Weights of a small transformer language model.
Architecture: rotary positions, no biases in attention or MLP, untied embeddings.
Training: a variant of Muon for these matrices, 5359 steps.
MLP neurons of a small language model. Each row is named by its layer, matrix (gate and up: input weights; down: output weights) and neuron, and shows model dimensions 0-191. Each number is 500 + 50 x the weight over its row's rms, rounded and kept within 0 to 999. Numbers have three digits each. A neuron's up and down rows have the sign that makes its largest values positive.
Before each neuron's rows, "fires before" lists the tokens most often just after its 100 highest values on Wikipedia text that the model never trained on.

fires before: "an", "y", " S"
L4.gate276:491467503446576549422558530414536503471489502448504481427493466476484424439531445530474402407457455463435486528435522483517461508472434469425470450502483461444499506575421465568611571385620432485467479473468474412486526508540455554451529474503519573426554477577557449582514493502571555553537438479506487556467488479490472471434507511477560555472523475456408395516398486540524509512508437406487414511534522540410429540489540522557534564470460421540512555570556522477574563508561476418545447425449576529512410517420402498540425485557535460535512481478460488447486392521460505487
L4.up276:545544541511542470427447510536504506414451532490491568495474473476479414427530539605455452399462511490528440539513466493515465412613526457476403464468493496475447429524529526518549498397624431538431515468467535561395517529436514511482495549487426568518508541542529445474534415504582440497511520452448587487539516539473482551546506509479554502414441499481400482459427467470521461554463378456467372486443445546491508528453563491486478560499443474498560584513541540470575486373568382506582543440464470501508433538488497539494420434478514503435475486429595426449553457493495534509
L4.down276:566539509490449478480581481492554572443424504536502637479550551551473433399470570508488572503524512581416457475488468449457463479494486554482480492533438515512495519351484508449389540470470555517586428509450523543490529506380555477552457497511605525540515403567557476454507494511467465536517448475476527440449458490436578473499383486530526475489480408491577542449477502456495514471466474438462517520419479522432494426509483502512526465648505530483535457451553586487469497436520477523438464566366498418521509489528509544454554501471456591472495429426489397601540440525563533541

fires before: "\n", "\n\n", "=="
L4.gate129:536530511555481516534428457477404536446557483436446538565470532438487496489496521450480468467595443578542446541479540416494400557471469476548436383598476461523511438515519516483531493422495617500433461623526457428531516445496511485565538516529459508524556564589474466466574392498576528561432494507463570479532511496484423525568569462597596481538532472443509566481454518448478492448490496490474486473506496484562559541482530444530472590499529477473493574408481549543496531476466475564498514635515573515531501431465566420454557493394527529601575408444537443546407511519534479515
L4.up129:459582518523520406429473460492569477620456562527548499582458485476544529569536455467460528495517428526462551489393532570494534457560440493471524480493550531479524498451660462483559507546537522600419454506450531560610420539437573518465419479530482545609493580548448438547537530517539493501506520570560478423516530526478542406577492506544468427522452547449507482539513495465520510527436540572552531426533572458404442490473551561421583479593451534505547531430487443424527485471483500528506472536526495485553435532544450519521483421546457486490491512534620546562433408528413528520
L4.down129:448476490537506456542508509497586472421480499438579512431556481440490453529479574506448454458489442438541439523543490495572466554490582472484558593436449540589465483543518495454528517419579572518517483445506480499299581439508495560445489510524553439482485488436475553443458485546476457491394514529491566564433457526546461472421609506537405443482470467579493444523559575589488536419485518503456446502488508528524506462434523450495438471412556528474468527508480571524380545536485533532501484509531466419514480552460474539471478481591520421476417536385424497449517563491541598422

fires before: "y", "or", "ing", "ure", "ors", "ary"
L4.gate147:403526495483494571516565511513474471534483513573496547541502500659555482589458402491473580441502514508499502502398608503436492595574520541529554455510469555505504529504545537533569433484515439513529399482507515529542581505445497494505510540462514443453513479593554538463609562616376487488413484482489485521445511542478583440514449492500457595491545415541459538485454530454540468455490504537405455434475533503504493505546517560501593429548437520500541561404590480450576536510476444568429520469485500482460473441474570586519513535574586470595574397534564511502526482509464492473
L4.up147:396549530545469455397471513465446449476477562433519608482556481473553475514524536496441441449496565518408490446474515483520461482492446483528578525475493516533412422472457470516477547418479498568564528423468435522521611554502533510471537613546523456502570530501511422501512491428478382528412557510458487567513490460496510390488450575467441528529493506494536563521436477465536378439530562487479446533529548617494420565432527543485587497500425533406562488512527602560505492484489504487566522516519496521454524560444566436600423467414538595524587404505440495498546549530458499500
L4.down147:523522427491462470487514436407609452461460443484511494621525497530475505536583482535511533536489470506475440440420436535490420570511550493553553463459551502484433551523423571583477533460514478480488402403467530512538479513463545542513520517412494522548464515436482554549546528569557568498461408518434540423503532393545577427441526410561513516486494467400497529406535537498400483446522505490497621523493469579483559502446494493552592548591437516455441513580442547584531436592465503548489572505480532491517566499554545544474556615440473477579548525481432444426467519514537525500

fires before: "==", "In", "===", "The", "T"
L4.gate12:530502481606403462357495456507519506558434495447531432532463507568529536543402578585515449556517410506510510474536600517460432520540558498494495482387415537445440474589401466429595540555502457425473517605478472583515510542568482423537411435455441463523554524538506513531541547448519500499426481518527573514478539501593506494499586487567477559438472494474455527528515412528552443480444358463470477567454506497517508489502579529514548503570467469490496601571533518518509451510505481466448510558574489537491486462446364415580499467486475447505488495470419517508463482440465485537
L4.up12:482477500464551579552507502554476537525569496483492551450443405537505442544532487482537554536571506473450577533531532516561595504408502477552464527518465470541470455446564496458578461461504457505475526477604539532532471567333483532490552568395447400599477428438445515523570570404449563532529511446426559569560526425527461513524473544477438526443465406515478454522466474426471492468525476494547512475484514500564453489519551508434567514494546554484503539416426512418432517510571466513489543518401362461424499557502468566526559470409439487514470602458476465482447555546436487573
L4.down12:468500500593513497529427576409467468481522535435545456490522475437436479548608485501500519542358437503554447573577461580515440508507508493407530426518521446520474484565472579536567522534564449450535548537369513430424498532548449474493505455433578507544525606500397560448529482463513495497460419547547484480470581469487500472489505450401469493450537550582585519441498528512522389434468396491491467502540485493465496422510434481519468623512516545548474555607541558484556480446538536482492547506539538482626518409510510531549597514592446554521518487501476516529509477551448527457

fires before: "il", "ild", "ing", "g", "her", "y"
L4.gate8:398486501497525437561593595494559539416436543361429544549508510492611521499464448451444544452319495586579488566505457530495461477451433383501499526470528481564503574542515544516500559511501571533466462574499593394491460459543561492568530464532442491458493561448497463539483491508502555475476500371539472530481469549491504439565420510507473525542530524492575496489391555496459514516556449460435520485525443469485518415501577502532454504534504592526496502481553504483525545558454559486528467508536508504514550531405556472441552427518480494529425496560454533493497460442507352578
L4.up8:485475517452454501470531426413478507463396573442492459466462549516610476491478541464472566538492589467503468471402533456510533438455546463552473445507510468415488467614523490467497458491497502491430509443373547531565510482440517536527470474491486434455437516448408480549524447546520650498452497453531519495491531619587471664548470544482567394576494542536488468486475456513519534534477492473541589467571480560552523436473569501508518517587486504506452519500518594509476500595513432566577443454485575546481513547552539391557475410414471457434469475532466506516557574564517511481
L4.down8:509584408559549400540585514519506560540407553484516553409511487492425482439496466491488557463427484569487458507439490501475557502468455505573578526488426538606554461515478523490576399471428439470454501534474472462571471465447575424513542520513470494464424408515513494573498499536530439535502497568512523544496493474530510463518460502474528624516537489536482475553443492444496474462522487474456542523411423395496528475488494484485459564504498445492462464459514475469667522440471533443407477658497465544609526426470500463427445564516549523469427533563424436482470621473429433503

fires before: "in", "an", "it", "ic", "est", "ain"
L4.gate65:546522587464500424442554494479533489555491534522498566482530433477479461554464478554481466436490616475485496549572499503407471535457390542491542492506581589530475474503490437458510612426456512486488445507424445536550463480543541472474423499572516539465523388509503469500520562515416448511548484440466408507493517435527497458572457476493426590495479518524453414517502440476598469421456464542548472536473591541548461594380515474500546409534547510432600529517534626617488402516492478472574489513526510491527443507532453520497478442450529404441471523458535529600488497528627548482
L4.up65:438560546502525465557458423515597505421494468389428472392570541532481473584434524603393560514471424509509601520505514462382545457493483517485491540519519611595450544505501408405479544489458585511593457511454521590464516453461528600447513511476511528502501507558561458517534436550534528548456475455553578430511475544594501535513557491479471484513511482510530444534440350542499430465453485524480433511504541508567521561480535572566512529575547621452449477578504454481464520483542427568445553489530569468575512450531500462519528472466542520481433583528541527509512518551459496468
L4.down65:427495377525514566435599479510490442585513455447501501499442416499563500435548502475511503552523530458429553509500471466505423552514519513451474447589446563483497507461556495501513509552436535424506596488420480505452468457467492588464543562528469543488507400577451425672353522551552461464541575503464460518489506463448444478435532573456459560473454534541487560592489512470516521536545447517505497421412517532575512438454419490524511539525489622430472486412493462563580626534554433515526466564450560508504494518508455435495483433464488499486473546520510436462548458488436425502

fires before: "ent", "ish", "a", "an", "in", "um"
L4.gate64:513492444544537574456484430490395501439556581521523473509476432558576410546444487570501488543520489481485448500417592511478456413557522486441474469564428412448502511539579514513501640520518567439467491507443515428501469546526437480460526522506407558469495441532405479515617537497563440514412573530428627506526388445519537522465507497572415521486562590472484515411523493492398508429519521475454543441428450470558575448480486452471491550473536443554580562552465484475476444468461534451493560470495518474497533507471426479493509474527512433529524481486507422465447412400522572568
L4.up64:464534495511446557503461441492540488541496456482561507517459544559493516476490476521512495570542563470476505480488504438528419460399492428510426582503367541573488472448497442465423527516546489539515456535443449509517563528492489523473499546421566568483502544494474509595442469439565500472541502466441541461508538529601487424456517436510454481536473565478603405523492413482457436492516488503531479461549475578471497367447558457499487550599609492409548494452508548503556566371623563476563485497505455534413508511509422506472454359419431463492571473485473413539433557433495421481
L4.down64:617391504437487477531622495529593535484474555506468463506523523513478513431452525482471557552565575493500442518552480494419412417449468517560492412443478586450567497562477513400530536458569657484452454456601499487460499461522428529543424504470526497475482497523477485506602436522462487562569475464466420457542546559530591549561442492527490445574457482463497517536467565517456572390482530469505488509515474519514445602460479519510535470608493446480413493535413527557585495516529485565493422460474478492474473507460506487528474661467540448559467463488529529454583457470457436514

fires before: "==", "===", "|", " |", "4", "6"
L4.gate236:529450433545579391450461519516451434488517455472579584410429467544556581501446492431569558574475603519498552465514491509523481454493425481468534504459491564540484470494459571483415484478395512612474466602516524498477411556514518496450591532535561504474567515441438521527603507458429585517469479548495541555632538454502464493416410461458583539430506464468498470551476495440582528486476540535452490492455440400487556506472595479496519505454480448515512461453424474485530477516507564486463497432470580475374540461471494376468476525441576578538476541480522541554474564474494497548
L4.up236:513476452623502452500599480415580476533601518512485530529465475524480479578477575478526454466517616501516634513478356517523419553511446446541513429524471556449493490527458477488499547516371503509523494401553457563494481576408513597455527555464524475491543479498456508562543516588495493502545442396476611492505561491481462425520393576472516521406403498478511541509431469533546493426464499529525513505507435461452504590469532547426604562497536546522356479478489447479459481421514512521500486424429483451385487468512534470525488435523511497568491521538513465511526489510563526524
L4.down236:510447566442512424525512534454452557545501559472398457576581539480532496510583414433490540391527450540448416512482521538397505445533505557486579483554443438458441474436457515567526571507639489496507449526527502549558526456514513486542418465500531556516401588415570463483494512458500471514501515518513444502398459491562497470564438525526428458595570437595541570531530617492499497500441526460472439574505515549481434522541403512543471473530518474445571424500532522476485510612484426508488563487499520616610443576586503481494535476489486459443483539450424498520505487541520473429

fires before: "e", " ", "u", "ely"
L4.gate150:555436553470611489482640525473474489527526416488522466528456519457478520542497521554479495540541471447516560436470534514506535440524437511528508462503388570428527603584522492434487467394443543522528507544516444492451535465488560484470495445493542506469482549484540496434481590503430548482481506418451441513593471498452516418557520414386524509547506582512426457432432598545461521508484444475578485407508512560587544444497497531409480499465516507533532388529424521450485620482538422398503518527490514483525468408447551475454493571469592415439552496463494490527395530479592487453
L4.up150:578579437573373564494434527491531500552462549557467468430506488493584494595507524485510481437511465546577482495543455578515540529632453570498584393423538513509500507527543583464435463621563538454519504495481516560424599539513470499478482577434468439444465443447490496483555521457381584521580472514480524471485534522487525508518547569451488444577446449549466543531481485469506503540570486525491514421483432438526544450531582572478614504452485476615502523491554483503523508521471525479506551498499475539444429457547544510515501349508543560440567569536601525495451538559541458473
L4.down150:400524444580527573565524533579498615366506549510447459533520500521548498565525422573571560488494470518449511519498497504511499495575561477439494489457554566519548539520383533486545511521528448532528471562486433579405518525488520546383536464504476528551497372426606433465414569453452545471582435474504491465587518416517532488410454476458480501455528527456486450493457455560522488488450554540455556471514483519578585592529539599479395428539520518493479575512508577556532598464519439481473521517451442475502560493494621467501570500497481507485480564501465497502522549551606505518

fires before: " ", "e", "y", " in", " on"
L4.gate353:514499564534444486564569501504519403448544515573452518399510483507440477472502503417416545466560509509494501512485519550468476529474511382487531608552478476492529521543452448475462480488395540490423555473604528480554522518547484443478611464450397502533566566575405421520597514487414459568516530500443552568555544500548499476477529532474522587562513580501424493473453533507501466545527492457473479435433415520516506458480504434427494439518516545566505387503524541407529492502517429532534421529447549495518512471397416431447486542500595505546471511394441575548548526529529632554
L4.up353:506390506447546459473496480386573472495471575494508535446452503462568486542477471512452527523489478474482445526571550569435446461563479546459510512454523548453497571473405551411512482529437501477430460476524494504516462457488483528570387511389618433453438497501480501490519460534506460475532554539457449535422550514504500475527475477512459526612566560639458491518513487519558530433561521517470494521542469569510481465481511485398523505474430431535494469410460559574501523529575569483580534479510460379475572517510537489418401500523449417459549450406455531504404442403483443639
L4.down353:463577438478516551522450409519517545498615479485540432452568439395553482562454503587496526523452524517501554544422576542484472536448453470500503489422518523451532520548538481439433506576393535369462429526371467503519516462533488403502490498538465475522499587511471485519543417523483549444515458490416456443529495583515489573454529549472581511535552478582525478470468565448502527517416483425502486466527493463420579500414445494469491587543488425520493518409574483476581591446503499484541531480567532606476467539394538472461528543503512527508384500442428457531457496401479471421